MLP neurons of a small language model. Each row is named by its layer, matrix (gate and up: input weights) and neuron, and shows model dimensions 0-159. Each number is 500 + 25 x the weight over its row's rms, rounded and kept within 0 to 999. Numbers have three digits each. A neuron's up and down rows have the sign that makes its largest values positive.
A block is one neuron, or neurons of one layer that tend to fire together. Before each block is what it responds to, as a language model described it from the Wikipedia text at the highest values.

Opening fragments of split words. Word-initial pieces whose continuation is predictable, like dist(ribution), h-und(reds), occ(urred); also direction and ranking words such as north, east, final, third.
L3.gate42:471553456472484515458476507487522500497497459484497499544477497502479516513470507513508512501522505524465532508528515474501511523497518497503478509498475485506535505548472505515457524498489487474545554513519494473507467468483538535518503489439533542497479529491508501482507520484539509502508531516505545492507506503478477455496511488511466455485500478507497531467504503449502498512527454467502469543482525522523512464567489467513467467492471555495517541472534519533480506537499480
L3.up42:474504506487472491468459500496512492528495509494475483514489530497503511525475515502457522528494452529462500549518517499485523546490506481565479441535472498488512503507476479526502490484478516490549522534488475500495463500485477518506510543499539505485512503506520507495444561542462530455461490472506502503502467500507468467444472516520496499516493509511463522466486487505499487474522481494455501494521457520518465490538461469518457488443479530515482520477512497481523490510496450
L3.gate56:526487527515491509485530483502501505509525510508494521474474503495483528493489518500476501465482505497500547488517510508535493514469499540512492521484470466566500539483530511504522500494495495493443500481502483467484480490470523541493466524554563497544498493473493456484482488581522505474537480499526472502458543489513503495485534467492531533503435500452498506497528493493502478503520450533525512473481446512514495493524474529517477520510484471522476479514495507525445484484454475
L3.up56:502511503506435513490509530495547493508486514481497521501497510519494485530468488480536471482537519511507494470510503523491443519530486509539510498488509469430462463522497535522454513510520487505481497469552481496516526485528522486493478472489501496521529487546504480500438522502502508513481477518518522513476495467480515453500520496484508507501566521493491475532489455503490501534559466514529501562476503517473565505497546500471505498463514512506472504480522546460477486510517496
L3.gate134:472474522529525512501508551508555534514510480519563506533519487518532477504537528463515485498567506531522460483493515470490482529492460499491477498495499511494457494501484502526525492524499487510533518494555513546512540463522497472505515507504515515497519479477548503483498495537450522507476552491476475479497502464552523458483497450511483465486509475518454486447477467498479482507521561492499465502522513515484516513486510499484515503492535515484505513525463471496496546508514496
L3.up134:471510513508485513455504459514473458523523490451501480483528490486519526490498505508494448510511514538505534510540466533489461499465510483502508487532535519478489457489497505513508541439504470516507513495491505475495493479489480440485521489518500494547532533465439542513513550529516475496499471498516510508507504521483503456493531514505501478497544511511523546534554488493536485511484499474473495498524494467533510509502546479466511510468461486477499502520552517487487544447521529
L3.gate196:512502494488500505440513499456518503516543517500514472535520514484516514486499471486456520518473481481456508516492493436526529488490532528557491486504513489542480499509524541528502462477492484511512514516532520476507485506493501486527453515472488465479509514507460491533498445540463498491502492572489485527541490519503461490537518527517471482520503509490480482470486480501508474547476446513477482534486501499487452504475494558486528505484473497517508507492495509496472570493501550
L3.up196:534455549509461519487473513492485511501517537480554482556497475502505519514523511475506468477467450512474508488499483519498471462481532517542468470521479530492505532519511483493522477501537442478520498482497480483521506509497479513535481502544520460510509508498463472588535489521480514474468495492531510505523483504545527513485510489492471488514492515487531505535499486501476454531467497497491513515473547500540493513483476518457486526443464530517503518510488461489493501507521534
L3.gate270:520458533495534498502477511501524477482554495496519527547556514502473470518505462479482495481521522480487520475539506531499481514473519460437447503495563519541498489511505489465532521491505515535468522497484547518510467521458511466513468483474488490498477479503492530486522474528488489471492565495499534487546499474490523531515458488506486491517538483510461521495490489488503495474554528478479465484482456517483505492510477491511515528534524511516477459528491499506530536500528501
L3.up270:533452532480481449520484496472561506481500464479495528500511488488469485464535483466518551478475495496536559476504504534509501480466513507484463510493497552532523481502497517478518504488473491466479543484513507497514463477484482466484450462460497520539482520467493520480489517507488464469525546489518501543484505495512466496522502512514486477494500517520525522523510509507506498478566476513479436476515480553502502476534492516482560510484524510481500493532493507542493522482494481
L3.gate289:518481515557506496452539546475522529495470467500559492520510476476549482485469479505486496509491482514486540494481493536517500509482510510498508506521475445494513530504498504524495524465505470514501471537462493489493467505499530472538478533459468495496517497475495493489513477542498538489467546494533505473503515496508496467484548458510495478516476507499482477508540470475541495483476471500522479487472462543510495462441484525475494565469481476493526459501503482532472513499495547
L3.up289:504494476535514497422524558484502530511472475480531499528515501491542499460454483507481490520470483515494571502493483502497504498452491506523508520497486484505501505495460479490466530466474471510503476522474498478498454503488525462519507527472450493508531482472516471463533493542480511483508543481523494474503537490508497465494535471495478478539486495526487460506508494468544487483473464506504465487499473492517499471481496501482485548479466484478547443504488485538499506494458542
L3.gate428:497528475530480492475525494494482512485511474517522485528457562471480518495506462496489465515474458507487501530500483491519482503489505497494501523505502508484543500508479527504513502496511535500530515503501485483485492526508502542500554489472501471486517504534552472474523496482475538547519505447460495468513546494523471454487469535503493499565502438526533499493508517421527502492507521487533522469504507534502435473503510478554498501512478482456529470507495474522496502504472528
L3.up428:466526432533459513504510465491486489462521504499520536522501533451473514523507492505509475518465488456526462521511481501503497469455477514523497554494474510481514546482466508506534518481553488521502506488450505524510489529472514505533517505477488498473522516549519458457551499507466517498488498453470511468492516484548479488522484512492476503535490466519500521532520520495504513508490497494486502467509490518490439487507542504494528495512479462446531486516502468536493491508455529
L3.gate442:540418505471528488483503498481488511482436492500503503490490494521474532445531460482449476510487513484511475451492479519491516456504520487484479473483496483538510501531511569500519490503494472501485531511499531475518516467519547513530474546492488509516506456480532485451519512488512488516458545511468484517504494461507456534526530508536480497484524521472514508521483480469494498459455451527501481528496499524518506542508508497486462515449496496487514506499484485507510527517509528
L3.up442:503489494493525479486476493481499567493431475496477488506521511496480528464513466487469531515500477489501504472491483543501492509487520530497564472518503505567460531492496560523488455493528462510511491475518518513510530477524506523513471538484503490516482468497494513444506530513526485486475526456489519535488496523501538532526547503475453483469489495522485513533503502507523489506458532532525516515508500506468545481438492524503476524494459482514477479519494457512480516523516524

Sports achievement words. Words in sports biographies and results pages that mark rank or milestones, such as first, top, debut, led, plus heading and table markers.
L2.gate292:471506501498489494503513516470540493519526488539501510499472495470540515479526517526563524497484503464516526486536479522486505547490491504512536527521455486534481508510456463478500521496460516507526540533469508499436458466481513500452530517471505524528488511479515519481488467500501527480500537497487487486457519459515524490514481469485487493460509504501483471501454511525495493475514524475507495493495475505506460487515485488526565491487548486534543509442497494484525544462448483
L2.up292:488508497467510459486496520492523504504520492530514490524460518481527495500532505510549527485479501483503518506530499501478496536526474474506538545512461522539507517494463465474461527504500511496527543531486518536431445484468532505454505518485509509536474507485470515469507463490509516482520536495503468488479532477493536508491496489506459507471524507544489473483457496491506485497524515472530494482508469507485451473498472487549516482509515506527543516467489488482505566464429495

Mid-word fragments, compound starts. Fires on word-internal fragments like ust, ad, ic in frustrated, Philadelphia, pandemic, and on "up" or "Time" opening compounds like upon, upload, Time zone.
L7.gate8:473498503513481472505507516485462503527493500530470497516522508520530522513497463441503509514548462457465541504548501507511494525487532467459449461496470481498529516501504536461547475510542518485513479532490517483483505472481527542507473517509451479496486535456506484488488522461503535479498547516480495472518528464565472481509486454522511536495499505507496454483516524483488528533533476499530470496532498506523516513516517494501510510463499469547527513481530469498515496464505479
L7.up8:503516484454517473491498527526510470514526526484471521479535507468539503479524551500503509479481496500511521497521522494493498527505525500498481497509526541505460476523488497472526463495522545509486534480487496510533438463511484503482490530461483471456497459484512511534462479512498526494508494501476533534451488535495468477514454509535498508541500496502520480466468502553552491523562478475503490508470497481490482456503493468498491486499453524507466569475512512512531514539478532
L7.gate65:476490511495509461511503552491508520529489526491502454495509549488542542507502516496564492507473478497478541499512456471503470505499506510524475507507529539533514505480503482473523511523479523455541493521484488521511444505447536496541488540513481511496500459502520533487446507480507480505503487530463548501498501499542486501461488497496493453499478506515475494502534511484516503520534482496446470497470546517494504489513521493512467504531476502519549514508518481445539434486509523
L7.up65:518503485504508509471476524479521499564468514516481540500504499531492529484505455494474477448428524479501507485501490506507457502514477461558521518497504541489472445535475465511478470521486527526495481509515470530482511523492550514504527492514482502445509500514460480518498479515474534521520499506521509506548506520512475483484511515526495484543465511499497469535491489507491468494534480486502455545513531489539556491547476482521455470502499475520533529492497501532476495528510518
L7.gate91:495499485485526527448510518493540491526511524469496528492465503493499466534469508498494483448495490484515542473504498508479530516478509509522506518510503560521501463503539528520472504503538491464505489505514460458534551518507532495484494513523516480487502533523514496525492438514543444472488481550507503524554481494491494455513514456502504505482509503531479452486501502519514482494519499495520463530456504497479527506498495499481506531469478471500506471552485506490402507519479498
L7.up91:531489492480522548506501494496485497504481520491511503517538510473531547501497540533487516514522481509504527564519443483531490499560505548487502504487507496502532495525516517484496466500474515485495512492545574472522517432482512516503480512473548541431467525500513499494519446548492488520473509525495487480503529491504533472512539494523442472491506528465521470490507457492486480522486492490454514504491508474494522459478508465495469524490505489518503493479490481518510493517501543
L7.gate136:483436523504513470481529446500491514498527480484522491516509582495513535472535480480513503516522531452503512506481522490507493512476545486480516509515508476513495516459493475527515494448550545493473488488499524481522486494479496498482491481509519494454525483532515471500505515482515471521503493512536549550488495464516483498507483475522463532446472504502495496509534459466501478437541477493479486508497469507515529472491495470481532518495523505498534526477507467471474469516560493
L7.up136:461467526529501490520505490523478469539514476510530513509491562457525479464514509514530504520515488454474487501517505473546480479501518532492531493466486536510487452510512445493482460510534541488490512530522518495561495510463502482501497523499527493480477514519487497521499519470510496498493519509445547504476523518488513509549476541524509482456510512504510490496531536464479522510480470457517484459475459492533517457512482484509454523489466501548510500530513482496449496515458515
L7.gate187:497497487488497486500469498467505528588515566500474432531551513508519504474509492505484488502480517527511480499501482480522480519480491491486511478507521505490508528486522499502468473517520490514491539502475480481499482467500453474484519524512451503481473511519512483517498519479482509502472525480520463493522509528530452488477490476482496519513472496489500459477493533545499477489467473541489475542456544547517482534460457473456498484483479427488481511537524494468505475481508478
L7.up187:464510435496462503473479501514521481480509464510475499520477522496513499504524510573513556463493446523490540528460516511494484507528479506510532540495473531494507506512526486525452505498535464507541476495489474453489486489463467471518541504459488514459527515512500523503472511533442507498563491537488492517526500504461509487527506529494505526502467488498489503485534510518537496536540496528478497508528474501491514494545510521513504486545496484541516528540508517458504477508508501
L7.gate247:515514511485467481513544539477487535512523501456505562522528560518489509528485500508555486525473513477532478507553541504534467527477487519512473483494525509512492502488494452463511510497504501477463524513473514465506460525508497514504508538500494502499507539552499529553477506482525493497484514485524510479493509499496470448481482501538481531503555465476513488477530491494461478488517494466499458471500532520467512488497531497522505492508541494515528530534474459477532456529468512
L7.up247:508507506448480525497482486539508463503490552492470516481541467484509516526473495504472486494517494462461503552495444470521486459464522479486509520468505535447544514530499487511541523498483494483525482491501515494508487485476535475493508527485496502525507492468458574480508539523507475472468492515504497462478495505507490531496484498499474510437503500451462488507513519507536466503559488554489480530505459509535494492499515503510480538505512513495509523510471513450507525535489466
L7.gate335:506501485484510475500511521458481517454435482545503476526507509509499513510517505517487471495452529500498524485472495482489527474511467463495513478492546494503495520536458561502506469502480435503484521480504487490521448519527536490571501450517518502528524455493526482518461489517540492513528472514502513530511477470501461493504497530515508479493508502498500477473455484498466517502471518508526507503500529493532507459518501499573484484460536497487482490476472486507491540525485554
L7.up335:501488519544494496504537508549503548504466490506493513499532507523530557475487505480501546425451494514488532518523483506507505509546545540506494500488441533496503485526507502501525537491545512527556511468486492514539518534517509533469521523495506485490534488508502495484513477516469484494529534496468516457523500475512503564493510512507507475501519487454530492455473494494502534484537486527492511507479501478478523497494463511523493475484533525486504461495460523539487533508453515
L7.gate383:488486504550486498507469501476508532498471542509486437506500510520514503481496498522529526479497485451513507462477513477529508503522472538499491496485530461529471511482493512511467461475494481494548513477512491498442495446510528552483500515522514511509496500511483519500523493471510532495523513552508581483477472495496481477504485421511467483479535485516482457555467546526491505516495514493524501500483503535526488469500484476525523466509473524514506492523540535481506473470527473
L7.up383:469538485498513504484472486499487508530481469461473549450531484498560493506509519522487528472503517477462553497483476507493514517508507532527514460483516510519492500501510458468486493502502520500543509510487473502510482475496482526487513512501475531445510468504547507485513509471454498441483513469527512524538528499485504492452478529494499455521482547511512515511459506461503487551489536502484517490474489501437523498465505504500464525498466469547489562517470463470499508507510517

Ordinal and count words. Ordinal and count words after a determiner or possessive, such as first, second, one, only, each, plus the final -th of ordinals (tenth, sixteenth, 4th).
L7.gate45:533502487545521490522498480480506449480479492493528518503487470493510504524506466519474470497470506493482492492487525505516505521490519467470517473483527516539504494528470507517501512521485539524512532467486508468457405483527460513504509515493504519525498487530536513457501543537505536478483488488492503451519548472501495525552504450542489511497542465509540552553496501530491461507492491493464486484486518472489489479557477471501472506500488510508532488512490503544496534526484529
L7.up45:511493469505467495492515504498506496541510476511476487489483543475486491503482443507532541527477494536482487515453493453521486510491506511506511483508527534478496488476510496500484499521438526498512472507520484469486477498551513491475521549528509499482483532495524457501534453511469483493460511495498479487490482533477539473478530491514505528493529435498536531461516503504497479450464544490469455499515522500511467484550466481507477488481521487519450442498556462512494496475501484
L7.gate72:441477501517544479490526505489511483473471475465494490473468543523491507530515529494525492534505571485551474487495501552483535503503446507482496486474498500502465547466516511495523526494513520529515494490496479505483525529491512467498475516502501469458483489491509475456510526502533514495486558465482481475483472443500501493500475473464472484501515484534500508500552521518503509461495530543491502478475474540519471496510430530503476521517524490466502480537464493527491514479510520
L7.up72:471521471470505507489501513544506524502466497528499463466458512499513544512473538499502490480470526461475515530470486515489526468466501503510488553504470503494523532503496535480505513477533504508487515488431455458508449518489521515523493542529499539485501462481526530479499529473501515489476529458524492427464495471484481504492510486511501482528543489516513533525504524464525514529492477493452510533514499507488472509509521476525468513518491464507527492520481526528537499514429492
L7.gate89:487481481501516529486483503495510511523498485490495458499499481471510517488535534487470511515506509468551529489494505446506499495457496480528496495505503503541495506514483458517478511499484505481512486500538545521491502517512538555536502470497487482508542485526495485475489505516481529549471446502482537518514502502517494542522489491540434495506493470494511478506490509515493473457538469513430521541534476537485511525528544528457496456544512535452513516522495505456497509454475463
L7.up89:526470495493432490489513484482521500500529455463502508509545525509445485532496474499528483466511482500451487510522490517486491518522457515491502504457499474538451533522578472493480546512488526531533499524475505502463509502481490535517504507496496468511495510489503488486493543519515476458504494506506531501501491521480494517477469476528496495511493549513491517549487517460536471449535530477489465484538542552543500495483499498463511483530491449477473525491516504480503505506479471
L7.gate145:507469510493512507474474502499506489471478512459510454543507478506459522465518451469489475479543527470522532481567453509487489520506505474481518518532523488526465547454490506486477488487507500515513495485521493509488491501533512541472516501529493492514537513489507500501496507524521504489483558543512482488490484487476505488514508496498483477517476435497536510557443529507503487497516517477462449508498499467503565458482513475472487501482509498512474451545505485467447507477507520
L7.up145:504470477537526539492438507483471485476462503465511502534505509537514512539479508481456516485542504470503503492484481522496506489519544468468497478493498485512467511537495537514520487522470514517537488503508530468502520540497465468528515488520470476549504475470521495479489531506502484512470569466529482506489502500487539523477498517510440479437541496512487496536458512500513493486482535480486514530495500544478519509500507509498481502478506539503540500528447511477478532444481529
L7.gate220:493494470531515484539488483433508486474480486496546529545503490487508535498516502500492518531518509466484472485485494518498462530487487441461538479505470482497519505564516496519520491513469520549467474486535484510488520511536501497537469509491571504488498539500497529464550544508455533540509502458489495485501501483488500498498500508512517483449493485513548513507473491464476511489467474512483492486493508564541480472547519511486463529463507521473480508506469505503514490489508478
L7.up220:500490511506544514495482492489495505499482472500502526527469487524493471509526486502514517561552500487519459518470477537503496513474519459482499505509486530525504498515478489496476488538467473551526502478536546501468538521499529506454538532519519507467510458517542493460463463558495465464497531523479552497493521480495467507483480504507461496525526525493522504520516530494477546496505533491517461498516480484483489497483523496494527451484521484547481508481493507481411508496512470
L7.gate293:540464484521481478492532508476453495484470471524519466483540531534511483500520504505504489529484514488503472470453424490511516486463465502443487488467476501512501519500496503500453479483515499499497483495544508523480468475492508531511529464502471493521493503494461478475500469507512493444496506477463540536523519504499498467462509519492526510467515525526474495552499483507528516519487443520547505487504476460501502468515528533475494558512464495502473511457497518466526550521483510
L7.up293:444494516548525539483493494470506484503479527497475495490469520517444504484489503548470493484526486448470522499523473502515524497470494474470495487554507499450530472488555528539473509495503475468488522524501476522506498510500509540521498468470524473494473480464496561473526535497525506474507485522517492513489496530486498498474490510510518526510530475503480514507496537467523445516482470519511466471496498464447507530493493543506460525467509500505480470529482484502534512456452539
L7.gate336:487462533535487491483501504482456490518506482489509508507528523511489496497494531509523466505502513517539574513544485474471538509488456493460519496533474491470474522522483484492473472490456516507466451521525472507468526518488538507477489487477483510548437486493547551478493498503527505537497476465532531538512520517480510462530494487487545536503501472518491484456468479504474470465550488458498515484470499500530479508491513493507447509483508481476517467455522525501511494492504517
L7.up336:507491497470466488514532461455486483477471445485541500526536513515555529495493517505505496494500490510534470500522497538501462555488546529479474515513494502459481510523507490492516488570511521493530495506457511524520490530495474504487558505500493490516510515515482483472484495528499497504497488547502497461501433487479520488517458450457516540503471477496519507452503499498475532487517507501506485517506536541545530495504499485517531470497511509430473507456486513482479475494523538
L7.gate355:468464490517471474497483481474478496481502484522505517474521513501482560518525436471526471514536558503487488497466435481485514515519486493499529510478494496493510511510514474532474526497492515514477469485491521522487496502490500493491560478473481511533531547504532524451508480508523518476479476544562515502504468523501510502464452465509501478508490503505515496523481472507455453461509492489499545477530541512517547477503519482486516531459507490467482470517546513486479557487488500
L7.up355:511506501471466502474528457505467528515492478470490525481475493506480480465534501503544471503523527472481497455526497524470517522523482534469522488518512466486512487504504537469463523554471531484489471519462522469429502511477503468524470513474531501507504466540527482482533489541521533501511485457482482442530488471507519486535482503463574515518491471495498456510506484485501508511533554524516491464509468492482536487483511512494514506533507507494522471511511493468516482483539523

Word-opening fragments, mainly "cap". The opening or middle piece of a word split into subword tokens, above all cap in captain, capacity, captured, and also pieces like ap, up, ik.
L3.gate50:508517519537495522505478542482467500518501515537456547506490493502505490515501521519473514456523515510509461542485487476490480503491512487452542493471501491526498534506502453495525516506540552485487483545456528534493523513478507504504507479491485520498452442451486528512475492487507500462479485519526516488473516472528510462484507472504475473512539494510486467518548503513478489482541514486497485506446485492537500483429480538534441540500491512454514487476497500488525520482460500
L3.up50:526502509478524509481460523498475488512497464546515486538455454464497506498460468509491549530492517532469526469487523523486448537515474515486541495497501516538467510527464473450496517478538511512512508543484537506519525499509497490478468512481513493516474485512483502450503492496460478509510480517470519492456527480519450473511463515511516474542489490494489475513481502508533540476552491502460507526533525517536526489485464487520528486494488505480510470515527467495531498567501538
L3.gate99:460536493486500478485472526471495501492484474553525528525532482485510571485538536517478511465513462520479487507545532515487472535513498507486533504526531475470436493485509511460502480504542498516475495495512485490457551535517494496515494476495489493503450476516503475507494513507510518499534490528473512477483496476490478477522497507506478508489521487574488510498521507525537494491496513559501496537519509499532492497504494519500440530509459540453471464498487474502479450485454475
L3.up99:529526489478522506522469529480487488528477523543528515470494475476506534502548532501485503450527442512496514539498443513501513501508478508511472457530495479523457507479477499471514554520542559520470508513491485517505497517514494503476452508488515478480494482494460433522502489501450538512478485544503465458531494469525495477534503524514498474512483553527506490490525499486531527502485512551521482541525532462491497511501530522496483523498488525475517496516495534523518458503501494
L3.gate137:477495452530500507477520502503454464494496483544441498530516485473449481528478460518476507482521469480539497508448485482517485513503512534504488482473493555504515541520464471510498499522499496479451512499496524500503510520464465504496482478524504505489491491518479495481519529517524487469520488488487551537524502475530470443542537469471456495488479508531446474510510490465467497522489491465492524487514489510533500513504482503540497481454502468501515464492547470554495529498456519
L3.up137:507511501535512465485479504499461469537470498493461515488503488482481488532509448485502515540500493513482482532476526459479485528527469544486526493512533521486467493501508430430514495551543514513491510500484508502477498546524481474490494475483520472507496514486492507489495506465501549482491480525473519522513503470558451504492481503505454534504514475501477455526464497475489520527485491532500519509491500556485477471516485493536486516556477478462510494486514452529502462460496469
L3.gate195:474523487476521497533504506528541505491516505516473518500458487474481520497500493473487552485484532463542548473462490500515495471497514491487538513498482528486526532471474523453528528507549523511480481499495488507470520472473497507526483479463484537504526519519519528503504528459490503493530486479492531536488571475524530490490473540489495534464441437513502495473482549512519527477519501522493488472469494491481530485495510489529476489509517473452543495478440491478498478463506513
L3.up195:505494505476499523487455496517469505490512500514479477508511491536498452524493470493476576486492506514500528455472497453469446510512537513510506518499474532474495507539524524541518479518508507507509478506496514523441512505514522525483536496520520482519481473499460451451485481450453517472513535487537476507499515540491558522492532495503474551484505509524499479480503510499503474494485542475519489504551531528473489475535464515508470463508526472530516509495483478549522497466490480
L3.gate197:467467478496492516524542482480493498504519522519467532502491523511468482476501453446500521467483493484540481469450517468489517494491512537505509490500475504478517469482531473484472514513490489504437487489484537518541512496498503496477515558502512517547504463527505522486533462522506460530486500508464463540551496480528480533476533547463491542502526519494515521486497508496494511523496461503510474527512511511482493477526514446525478533500536441502492473502502472531447515489530466
L3.up197:504508492488505513487527529484500478509494487542502553527483533497482519450504484471508505472489509516550520443448468493476488496516531518475479505534476512540492467511530530474465531522506494528508478504502515498534547489514521490467504513461476554507502456513471508453519468480525464507492482499479487518575506524490518557512527538498518520499549542501530539495480477504507544539492479493486513495532516503509487510498479492558491509516488455523511474495467486515503530472483468
L3.gate242:490525477465492486503552508484467565531478504517494508492485520498472479444528468486488486498485496531527485510446559467504517551514493510508484503535491511496484484529532458483554523536513554489460486486476504490543497507497485534502545519520464465536493516482526496504496471487520484506512478488509539451508490492469500513462508488500485484504488502465525454481550485492488545497502503501527508463496475541514476497504502481508470499490450524464523505502502492508517534539459448
L3.up242:476547487536520495473557526493499546517480526519460497478466510504477506496464453496480524498475505500488546517461512483519508529526454507474513470512495510484509522487510492483528505522501526514473470526483471534559503490473471516513538510481454523500493501518504504458522518511526504526523460523501538482498500538480495529508534504518450500502518496481483472513517488538512550508505503550520528468461481540525468498533500515509457508464497488437503473526465492506502524532454466
L3.gate387:480482505501485531516494474510480467504511539504505509501514469456484474529510492457500515466479500536509537487480478506510478550569500482493509451479498518484499514507474491495519477518521471428503513481494485512532449500457525490500494511535493502468500488459459491446543460483455508545487470482469487541466504507541484527501523500476456498518478531472490510545515479480468492489529503514495507498465525517476495464542442498516487500458525494488506476514479497497492510557521495
L3.up387:539505545489494518517481533481538496523500508509494520538516497484509491499516521429515526518526504529524556471481488459434483555506512485497501499512530543446455477470495493485475507498523495476520489479533504475456497465527477507522471494541502522441484512465533476487487495497491485504502480526490512481466475507501478529517501470513490509500501503524504465537512521477526530520499490515501515501504486485463511553532522521516500457450521504482460473518513492494530501560468451
L3.gate433:480500450483483508474509519469543543500474514493491462461516485487474495497534496487514496508507536521501502492482475494452535464476519487452510460496461497509466523478511498494521503519489521531547515522530522533491466480473504504494471506487458481515481502457528499508510462522483496540537549527526536518487496477476515483543542519526522507463526493504460508483468480521486564515463517483518476524458502513523480491495532524509527477541481478498513469499502467532534487472430483
L3.up433:493536506476498513521503521500518504479473458490543547534490452469520496498517499493472521504513578529490466492505503467447525496500514505485540467487500486503499500519498486491468515502471524535501557539567508484461482480509497539515462511497473469536493499494532521446483482476492504506538508483498510507454469523504507466527469550498474473522513486521472511478484453507495537479520532454478491533506504495498530500502524512502546487497482491497543470483516459484532498501504448